From a checkpoint of a small transformer trained on Wikipedia: rotary positions, 187M tokens.
MLP neurons of a small language model. Each row is named by its layer, matrix (gate and up: input weights; down: output weights) and neuron, and shows model dimensions 0-191. Each number is 128 + 24 x the weight over its row's rms, rounded and kept within 0 to 255. Numbers have three digits each. A neuron's up and down rows have the sign that makes its largest values positive.
After each neuron's rows, "fires on" lists the tokens most often at its 100 highest values on Wikipedia text that the model never trained on; "fires before" lists the tokens most often just after its 100 highest values on Wikipedia text that the model never trained on. A number after a token or word is its count.

L4.gate128:089129112104099136131087110153112136119168128139153155131140088122136118130123110140137163066170112118162164090152139096136122174150140115099083123132132170099113100096109127104082166136135099126114122102100160158150167152127108123125075089155109141097161111146150153124135102140095140121131125150117152151091113152130140135142119121086103127109088145114152132131091149161139094132110176119145113144110142130129149107091093130162120136101093151115116141125133119186112092166162109132130137087116122158147146113134161153142124106132108130156096103138109137134178150132077079137
L4.up128:131136132117098157130154116127148144147144109126149147127134091142144127164072160125138129083114152140107134099158138089098176132101118095126132200100159155122116118128147130092132126113162146135115128133113169146111164144158121134128101149112141144079129135147136133107113099135134129121101101084144137162130165145123159117115144115136142060105125189149129104104084125130135119149140150136118131132122128156136150118096099104170128132126154101126112124216088139087127096127170082147145101165104154104148125152158139140074098124108124178155114124134152134127116162145127147117
L4.down128:122139130126118069097129104131176169157158131119125125110134092117114087128106175120160141102077120141110117101081146132115135126125089133116148140128116152110091113157101131132161131138140118163146132119143133133125150142132111109125169147199160212128147141077119156110140099122135092108134167127127164128139157107112112126064146131138138101151113120146105120182123149143139146120102161155136090105115132116116098138125160155125100162142108156130154175122118103105103148141162132114140110142127145108124111157133141126181094085095108137157153135123181111128107112122093147119
fires on: "1" 59, "7" 21, "8" 11, "6" 8
fires before: "5" 14, "6" 13, "7" 12, "0" 12

L4.gate151:137092134131130070187111105141162099135117136138087116127140144135160098141104123161130139147109110116166132088138083127150164111127105211125142100088107139138154125099139145152111124155166113132110091137097146129097113100136129116111138131159143107101134127121118106179119125133149133149149125154167106120131163103143132124142154111130137125172144116120187112170112167152113080155126094123132048141133152159099143129108177146161136121160114103105166160102126161115138145147099144149127127138112096135121134151107163123075096129154157153125124110143095124136104135119134132125
L4.up151:137109145157094110141113084161105140131196152136147096192166141127142155116095136110145109109100138097134151101134120149138118148122114125152133159113108106100122157104152114146132124113104122125108137147144122131148078162168077152093105089121140122148118133110132144138102130158089129105135106138181147168125132152148159140073143134119145128113162127108101116085111163144127138143074102164121112153130156111126113127076109135129148102097096165117107109149152129138143102142131109134093094112109132132096158127157102123119148131102085106143158113166120122091118060090161137141
L4.down151:125114135129114166107129157106118094105108114119155118093097103116116131129157111137145132139126113123123188087082087100102151146134051187167113118122138155150117152103152111122123118112112147167139116116136106127122157066112175112160126098155138149161140120116132094089150112103122061110114149107129150134160125103115074124125128130153139097151119118145110154147134170066145126166104124127120126118153119131102115134138159141148123118137171109126150164099132103133120148117104173154129162096162170121132170111129154085098112125145121100133129147129116123113106165119168125130
fires on: "8" 31, "9" 20, "1" 14, "7" 11, " " 10, "–" 7
fires before: "7" 34, "8" 26, "6" 11, "." 7, "9" 4, "0" 4

L5.gate183:091138079105124111190122114091113120118156141147117127112154112133144167138152099169151137120138093151098074135157140098129174096136130157172145155097150100112122128123147129114103189123084098087134121142111156122131079115142126114137135105109156115118151160127113136126111132142116124131104124151149116063148142117142121148151146095082171138166137171112149114138116127119137116096103128140108130133141145189081076090137148116131165128113129154132111128097121135125117134138128169153088105102135128109110099125156137132110117140108115197146108123113189126154132107101129121152
L5.up183:145153112099123107156122085116122124107134103152150100147119087102119173141138157127155144141118128137138075100162123065133149097147137132153146120117156116156104093100132110129114137097083109133147173171182167133146088091145124134153134159136122123114153126094099124132103134119120173155114134113097196102137138128116105139118155127081133167141138110127127104127100147158144162141117115163134150150181125158136119100158151125122158115131121143108114118129114143169132059121145129103119100107123083147137113152136162096154091117122107124079129079131169108134137126107125171138
L5.down183:125060122142146152146113139128135146119121128131117151091125145113154132096144131124164184139127100135119147148170124137134103120099115102134140104132100117100147111089141134112147092159178080139157063154132178132120171135115092113141101062151107171121111134128143126135126181101118099110137169136153101136155120096160151153181115104124124133133140121146121137174116171152086123115105103143139162104134131124093163156146120076134120099114159123138160170102131101144123120128147112167144139117147110104117163107155080127120123153124141132140114099131116149137159149083142100133
fires on: " " 56, "am" 5, " Buddh" 5, "ad" 4, " Cup" 4
fires before: "2" 30, "1" 22, "ist" 5, "enc" 4

L4.gate251:152127100119162178135168115105144124101131113116128115122125132119132148134143112141161117087103123118126156086128087091095111079097155129153111108130057120154134128129101168145132172155119150110096181138087169138114125092144151193094169099094129136175115141117142123151119076136120153097078128129114137167077118148118105168142146123167121097148176123110122092122157102142112088117150136112132175150083131137148133111117106140125111109130136160098154102108136158139128122133129108098125137116121158146131095118133101146107095142147132124154135130131086146122127132094119103110
L4.up251:119119121146134165140183148117158100137138103146130141146110124103106135083147130097146118104158146117139108118146118100151089126115148106138126101128117125136157141083153160137086122143116113158130139116076128147145144092138136169155122132106153125193131111139117142175125100135113129174139119146171136090150132102172086128107108114124109135167132121158158118109135150118105107102116103092135120122140116118082177146114096141166130150146154163116111085114126128125070137129185130102131131102166080109070099145146128111111134131105082108096083153104148176153133103136128145113
L4.down251:067127125139132106153150128137143162170146134130138118113117158121117149105141113124097131115102132143150136182119085090161123079156145132105115143170145096091083131100134086085110134158184163107125118092134089132160097108133190143116112099085139138163126177164126132084110102159139100139098121132122135088151095092107122134127142137119120170110113156177112151127106117140163152153121120142115082140108154087166143087091092125163087118122138145117155152158142150115132101129121110158111146144138130125106148138106136106169155140095119126121113146129120131141139122112119134141
fires on: "'" 93, "’" 4
fires before: "s" 46, "\n" 21, "t" 9

L4.gate195:128132122096142132143108140153139108094132129103123135131102116099152119098124129152127093077138119126162135100123207172086134162157094120124146114144158156161136145141113147107148119144123117112155117146154159115126111096121132114157157109139100168145147147137117109088172147151092126164173137119108092082157099105126145136170087128104112160135132150126162112124122168164129145151130133148103157118115163135121090131084108128147124124163115108165159110140161066161121141137161170117123123133107065123131154153184134153126122102123131080127116097157110119124130113137143111168
L4.up195:132144139139112132153111117126112123123158112144133160138110127156168118068133138162155106130140110115094090118154153163141127103150088132145136130100146102149173132129157116161148137133065068132148120139130142141072108127101122138111119117102124140175152109129109111118148154132143143176128099126141148075161099147147104130130149114116109086110160160129121118101118125122134136121105160121105109132153163132158110141084153152118181168153137118169163122134129111136123127141171131149107149116082107079132143158168094126124136085176111181119123132097134089136104108130067132140
L4.down195:173115182122120116090123134107107131161130131175134095182083099144144123137119144150118151148110111138155125143123122075153094139133144089078192123140146137147142128162085131145145119122131113137130144160123126132137134112087102134103135083123137145128132177157109141155145131108106071152167132147129091119166112085128131107146119149119139143118137101133080134101131081113114104160148138127125133135095140171125160134093114093102134156154135138167129130098110102156114114113171110099145117123106104150094132160146106178124123090163136146131065136137118096141150119147087146117
fires on: "," 71, " ." 24
fires before: "9" 13, "7" 12, "2" 11, "4" 9, "6" 8

L4.gate244:145095089114100140116118170121141122143144150150137152134125138131169153092111170054128105160126136123128099103142120096109136127125164141083143133139140165100153071173096102111147130103128102113110130163106127137129056153099111161153141105164111112121141075111161181122089117143134153132094160146093113092112114118125152146137147130142132174152145139139108076137131154126162172110128107117124163119098125120111119091130122129129139157124122134111123128124130107163099118128099138135131129168174129139124112145148143128109168094173169087140124112103138132101110092083128106110
L4.up244:143137104123111115097130208162163110121124136123133135088087140153163136128114137132133086184125120124093144168116145118099144127139173142118126113192161140151159105130105101111158136112141129179161131138119097121145097142153125147147143158152133096126137122124117132138144084169145138104104127112123110123109124127145135085126106132106155146129118148101083117158129116123147107087115123150118109124117154089099092151123143162126130155147113155136134134098161140144175179119140136163156158157152139130189096099148106075165174121155144122121114155127121131146075096116107094142
L4.down244:136084115127120103098120120137132146099123130123129120125119149127109146151085090128126113170161116152107111138160143128142114129087123104159149108104160125096167111129134120141172108158139069153176098154094146105164115144062134133175121168168121161083155088115129115121132135239141128139111129160112111151132144129122175183125100135106156107149105129115129115115142138121119130128132136129126128100092142116137134112131117137132138144138174118120125144113128134100152116088078145131099139114124090131177104118181155145153136134135134106127144121183137147121149118119096122158
fires on: " (" 57, "+" 28, " " 4
fires before: "0" 34, "1" 21, "3" 9, "2" 8, "5" 7, "4" 5

L4.gate443:131115090139104135098100087134125193147131076079128168092085107106128135117152146138113135110107134130156130125180121117135109192161168121136137123162136119140147116089131118159126146140092120107075118129126173139126100087113137124131153111124122166172159162107136133130109160164102154155101149154122148094182123131136161137119093079111104138127128094134116146125106130131144135139143107161093133113116126097147121116081105176090144157141121194151143112129122126155116147122144169099126135136109125146116133111106130116159099097122104105168131111156136102110108111104109122168
L4.up443:122114105110162098118127147115106150135157125112103105111135147089120118129105090125143114133118123144098129129093135146106116074163130113114141119084140142193118132132111116174250130121090097116151142105108081126141156138133136162125109170124109120103155121089103090122146144103120121125113145112140138125127175151114135123108106161132112121136143158158142111154129092116126114128170152121156113163129126117166150104124139137120166120069139153106135109084155111106122149114116099124111142116120130122119138133104102132156138114154142133159131138147093081089188130108152123076
L4.down443:157122091125148105181157130128131092115123102112123128099158102136148117114108092116075077151082145110157118091109173124099116109126133124118116104130106137130143133175098072130195102100120126097136138139101141135133151101100131104118099117162139096112106175098117117130129120114149142114131112138132190146130108155139093127107147137153104118074160095148137121106137114142113130087159140064124148156152158107166119155120099111112146128123145116107129123097126100107112145114185109129108132168095109135155130150132159160137117128174132091121116136113106104149142110172166146125
fires on: "1" 47, " " 30, "–" 4, " pres" 4
fires before: "9" 41, "8" 21, "1" 14

L5.gate249:101113121115129132119143136159156127116097127144163139139177115134124130085106113132101122138115148124162131174138165101103121150155144115106171136158141127138108084110090107143146097130108104150164150117140140111162104117109163157107185120147166083137104108150129135156136122173117165134138154165092132139107188121150153164130115161124111153119088119110159116141115149117131069113113103124139167122161171122173099138099146146115143163100145163174144117137117121144141136119168124146159141164090136119104145161121102103082141109124121134093148118125161131162129074104104109100
L5.up249:118118125147109135134176114144174109159146115111137091108128187159111142122132108106172110105134123139149091160124147102116140137102100092115155131154149132171108132122089129142163116116068128137130126195156187142126084137083117157074154121132106134074090145180119135136114079150123142165104119146146116113121133153105161154089128128130191127117106097124130130110126122120171127093138111136140154091107137152115107163123099144109113101155084094118158101156138143127158161126118155130115090131150166131136135132088122105144103134114124129147141118115170145118107126126120144121
L5.down249:129156123121102113079087157143143131123147172156112091127088171127145136129096109106146081102142132137181152146149113114122117116145107152131104091127090094124101130130124115143155180079140110178122063130120142147150137141099115138127182130121116161072097140132127107128125103107107117148142108123163146126120140158089160147103107148142153101129075111111112162090156179112154143082177121130167162127131103110141159114150142118139112131094163123099161150133125135091120121119129165098146095125161109105132148129156152114106131143106114109135139174100125130137108143123106112137
fires on: ")" 31, " /" 18, " Spain" 6, "," 4, " Poland" 4, " Chile" 4
fires before: " (" 27, "\n" 26, "," 12, "." 5, " |" 5, " /" 4

L4.gate456:115109113140122149108111194136114203131110093100114114109125124138161136110138135102134122105140137105140093117136135154096131100109145159132180154122132157136123157108143092145147115102126089099148119101113170149123123163163140134126119136111115100102116077138147122134111159142162124149121162099122153103121113094146158108067104124137170144106140122095109133107149122133164117103118064160094153127161137103119110101132130136123134176131101152135111138160127118125147176182105135127137136140137108170133134117108093098190134115151139155139161111143103099114113104104080101177
L4.up456:116106111148126151090111116130121148108136102143181126152168132133144158137163146128122122124144101131118155129133151093174141124111152139087108088136112170119153163139131111081149110099100087137097113155124114124113152136160136126157133134115109147137158113126141115102151124108130100134138112119125117143114134090110145121126101130112166148090170133107107116106112123132186120143149144111115092132115142130120106119135132189213130115194097135158127125124171146150142150180070163120159114090080095127153154092100155134105131128140151116129096137133102153085125146136149146076
L4.down456:097130122123153138144107100097081097117123091103135173118129143118117131121157121122111119145164120120086145178118098132115133092133147119093152122104128122144132098160139110130173126107144110124105095167117132094095069139129120120129093130112100138182152091073102128099125114179117098130108125155160182119144125127101116138101117115134133158109143136104124114145149119136122099148162158127121122167124164103156153106130127144123151175086116129096139170124148138157160179143142161122090151168116168105137132129097138113147163091128149125165118127183175158099161133103114135148
fires on: "2" 23, "ant" 16, " on" 6, "duction" 6, " returning" 6, "rying" 5
fires before: "0" 22, " to" 21, "um" 15, " of" 4

L4.gate495:144118095106170128089114066163130111117120159094123153182114161148107118129151151181138130127132114123135124131158134120111079099130119102102146146144118112096157162096164121194105126116114119136120129141131110147127122140089172112142129106180169120162139106131171161117090120090172111094142102097118119151112106114130137114128150140158146178145165167085114172116109171091135153141137110160098115138112169165093121104135134114116121101150162176135117143109124098094130164159128111133109109127110128113118117136103132151131125126134108102155121175134138146127120085113124104122
L4.up495:086168098108148142100122133135153134111151125129161139146056115136121139110167103139110127111145163131104148090139130136137119121084134126109199132114138108121098114128169144103163093130121124150099137113169153118161160119148140132195125146123144145125126137135152137106111161128143141129121167105110170117108104096156125157139108148110119176078137122118121104139139137145142102076149154163167108120127119088138082093115125137096176136130138114115145149159155171116129160136132087107140124152105154135166137141109123090162128134083112122126119135096125113150161125142063159161
L4.down495:143125144117148119107120118115144157116109171134127123126097189122106124126186137156114141127163125111119163163123135160160136123096122127092117118124141098104151134120144094162111117119090087111152142165120113109115104123116094099103127132178119112136153099120121156126157114164173085153145134113147146111124099137153118133135169114151110137114114150139107171156157124105092160140104069127149116127130127193125160083118134099145126106157100137118155138136120133111105171171088145090078117117119106148117096126128126129164104094165125107130143136143166144149107070116179118086
fires on: "2" 100
fires before: "0" 85

L5.gate281:132153138122121128089127123147129100101116137152142138157127145131119142117129121121109143122146144108118096168149107111146113150076130099144190178126086152104120174122127103136086187107123127117157134120135165143113115140098136142138127091144123136156119101137093071136106118135166162114137117084111108116176101119102146129124148146171138149132120145103112133121164128137175174100135116102118143097137115107113147136098110099132085145122164105147092115167129081142083132157174113156100147131134120150101117106115076170153078139183138105111141164124100118135141114101120112090
L5.up281:125157160143123107135108087168144151103157157107163136165099112117147119133117155159123138127143122083158094125110155124141154145069126125145153129164154135149142145122135121182149124114127105128126084139135147111142128122166136131121089104185099097145125158131156115134167118113139156147148094132097129118153107124141157121071116122121138156147109143157147103139083141170146184134116117117133140076111143160158079139137122165072111108123132118119120144140170114138126157144133152174136131134144101081164119091109120102120145158147134123179149113170101120126122077120122080137
L5.down281:119152157124144126146123108131116121130124115149123124156119131156146127142129129110160165074150141162125094135123125163148107169090127099113157076114170109090113150164145122148126159118142150115132084161127123161088134131143098128120111151157122072128132124138154106160103091051150103122138137111187116126142115137185096132138102152135110086106137131112138159135164068109133170148102117086127132125111125146098128153163107148121131086148147110132105120114092128143115122140115114120121161097133113134139067135169121154083156138138184144149104116102121125126136118121097171113
fires on: "\n" 46, "|---|---|---|---|---|---|" 9, "|---|---|---|---" 9
fires before: "|" 31, "\n" 26, "|---|---|---|---" 5, "0" 5, "[" 4, "-" 4

L4.gate366:156122092073113142126117137105162092134123111160099134094129117148122120100141157143145125109138147140106093118144106115109075089120111095085116120112104107087133123126127108112170108109083141125087111169139134145123117152109158162109135122111128115122144096156112121109113179115127198153152118126177132100116128130103156108118106133156101158184120136115142130121109154158111105104170103147149133168124141132127141148152111114098114125143109100200132090147129129118131143120129144119152074168095140148151140114179127106108126125115183095186122124129146131138137105098160141161
L4.up366:143104130107133136111140143127160110132137114139108129109161131123105151103161122155117113157118134123097095137108102113117128111146084112080129084109108110121173126087143133111171126131093143136098092184102177126117099138158167198102140117112096108141135111158132124123137170132117154150117119126144105121156134125077124103139098134116114126137155112125158133103153162118108143122143147159137115174093119137156117127139096130071090122147093094144150086145117113124105120126077165140120104163067150161177153126185136107158118138099164110147139130120140146112106104124165133161
L4.down366:140146139127120147118146147098140169145112109177088110126185087147128142148106102162144129147167137132128143138141107083139118175144107125119083114118110095164169125132125131108114128125140135115135127131111112110114125113124109066122119100095117145168141117150123125139165074110114093135136168124114083168118121127109133118138127125124117128162078125149142105127146107179154137142166140159111096112092111096100145134053147160122113051162093079129106121163141126127104129106150120127086091169148152156117091124138145134133120147094128145127109110128146166108157118104121138121
fires on: " /" 100
fires before: " " 39, " (" 22, " \"" 9, " Ref" 4

L5.gate191:163117121140113112150131108112126130110106149118106076132129157153121110111087092156146137120124133087143143109101157115129132124132133107129133106143154137139140142156147109150128140135129126120148091125114104114136135154114119111113124155149123151118164154130124068154111108134097137125150126168097097181114113167142176124140128188102104156108100116115164126140125138100139124109104097121204129099110127139102097079148097148108086087077143136119079116164145087111140143110135129142158112121077165169133090114141156166163137159149163145106155124169149126156123115075150150115
L5.up191:124142154122140121113121113115134091117139153152134143095143118118166128096127134173121142141120144129103082095137193160110145139094112083104128140137129134121097145165147069178160117159130138139201155078163099120100106116166124139098129153105109153113095140119119123107115119131122143106154080089124142098129119176129135118123131111182123140130103097143155118171124124127158146124173090155151139136120100164101115159117188131150146133128126121110143106113105148133118139092164123125145140118093117141104161118127108128185131075150140131132123150167168126155147152142108107129
L5.down191:123106137079092136109154104158144110114121089154131115104181174164116094119155158106117131150161147096140113149146129107183122116145081123127114139105115085074113167151118143149143122114142187147156132172131153131146151081175166102123098114109116140133151124089178137140112103101143100108110139112118126157130108125165160145138140112131162081112119152175131124186104144135110148103101113088128102122149138107139097144154108107140154139133135129132150136150082160122137123142140161149123139112128087117148134134171094118124152149161158134130125160152133180123128108146144132147
fires on: "\n" 72, " Staff" 6
fires before: "|" 48, "\n" 9, "|---|---|---|---|---|---|" 6, "|---|---|---|---" 6, "ord" 6

L4.gate147:074112106123140130162199140153121099180130116093143123075146090162155116150120139131113112124155091109079085142143160122173137110134127116139179093144112132169166134128108118134134154128144118135094118123112185157125113144166124113174112079127119131134143125115144125146082165135152177109131128127157129125103152143158175162146087145104109149100141146132115127158126174147129151117106103149096168123103078130139115133129119133147146107140111097122145123124169138089110146118123108134186144117125160108123145112108120107090123123104140131167123102130143129118160177133125115128
L4.up147:096145140166139100142131169101152116137137140113113125125105124057103128082163095091098139086100133106131128077073137143142136175149102133099138120137098059123103139112140155122077142136103168095089118115144166160112131130141134140106104120100131137122152123144156129148098103132150109173121112170150158103129154146144140087119107151135126081111110134160129161107118138121127152109099096141105131119148098083139117160109162138104116143104135130111115157153111102117097153156148104127150119121127134141158134132111132159113201138085107111098084138122125101118115103137134099113
L4.down147:178159133132083140128109146099132135151130165105127145126128106149114092083147121138137124116154131120156145077146108121120115142163160098109086176139112087103121102152128117120129125161164137097152142138123147146163153208077105139118139120159105095120133134154128152137144117071130096144105141137100137142109105128134125108114130116128151097147136106163114130119131093159110122131100140145128103073131109097128163097071149124131119153113146151144143117110149116156127155157164133153123137113130140160129077102133136114119138132113125065105138156124127194096086079167146129112
fires on: "1" 40, ")" 20, "5" 10, "6" 7, "4" 7, "7" 6
fires before: " |" 88

L5.gate273:134138109182162176148126131164113132136113085099146099098127127126142175138132119130127148118105124107069129126118159130124139147146146116168103162172127097119145140092152118128119128156114183116113114136097155160103125137127126150101132150117083129136169094154134132166124154165153136155066167129124129140076108115157093158136090138092141134145129151134087166139117169111123107145130151166161210124116166138097116091129083153140156144141089113140131104126118110148157118147119116141141079165129132143087134135110139167096150108145126134139117143125142132111107122119151124138
L5.up273:130150147175135115147136137102133155149101145111111111106142155130110121172155185146111139148150110126149134115122140084151174148163072145120107136099138083099128106135142108124111136140153157152111152132120126123101098131120105178128095177079104148115158145135136116128069091118152094104123138128148122166116087162149144129124136142136134113160122153109118124141119142125108107093108143114123139067106139122143169109099154129102129125130169158134149107132076107102158119112066103154146128119161140149117184109131144114138159148126109141081106106175143174088115125110128131099
L5.down273:128127137113120116111159147122141121136141122136125129105133131132135146128131131138131146096165152137157147168111112116140161139131107117091159136084144087185140080152126093126128144152119114146106127159122075164152135148089148116165087125063118121120133192113134118111135073103094150124117138126150104156148121158115129119097121126098122170100115069134181121146125063178138126097129120099085093129109105106118133141102123110167108148130144122132128146156128138136096069125124092144104128085109147167108074094116130141154138122117121165093100118104121103134124128149118158111
fires on: "'" 30, " World" 14, "ń" 5, "ian" 5, "ski" 5
fires before: "s" 32, "ski" 5, " Championships" 5, ";" 4, " Ind" 4

L4.gate225:139120115132116164100111089128129099098079121116131138153177123126161131131131115138138144174126151123163159086166113138108112146122138149117157156157113116133183141144120165092115139099073128123107125145161165140150118110114134143132102095130110160146151101118115094098080128165123153118135086115115144143095152125147166191135100171192140106116148146086113125091098134114117116119105128152119098145123178117126100114134126105089165115137123126163160125097092096098116102156115101110103105137127073118141113113134120127129099098143112132111116131106113111107133175093150086119
L4.up225:121103112114136091132112128188129137173124083158102140109162078151121146192144081171122128186172083169110133138124123109125105134090102130078124157106116135118158139100126137133122118106127142123111129090108153120115107176173145166090107074106155150148130132119113106104114157115143145120128151147158126134108105138127120149151121170125119131139133133109189118097122151124118143156129162107136116146140139140128167081151146116131111120103140137088117113120153134149187148171140116138145140162137122112129115127133141114142132120081074094147080141126122108147145131158112111156
L4.down225:117095086096106125111116154099111096107136095140124132091132154167085112106175086132170123145115150153171094125132072152141171105109142167121126110131109117126145146100142144117092110172167141108126153133173150136137154142114101139143154110085127131148140128124133163097132120121150096140133110171151077099124131103132132130087162134083163094108152132121107113110122136160124157132103145105131183141138151164144145134147166088121105133102164139100114162124119124111171115120131135129139124146111149107098113119164172121118137135110128117173093176149101079115139115161140164116
fires on: " season" 28, " career" 20, " Candidate" 9, " Championships" 8, " election" 7, "*" 5
fires before: " |" 24, "." 13, "," 13, "==" 7, "\n" 7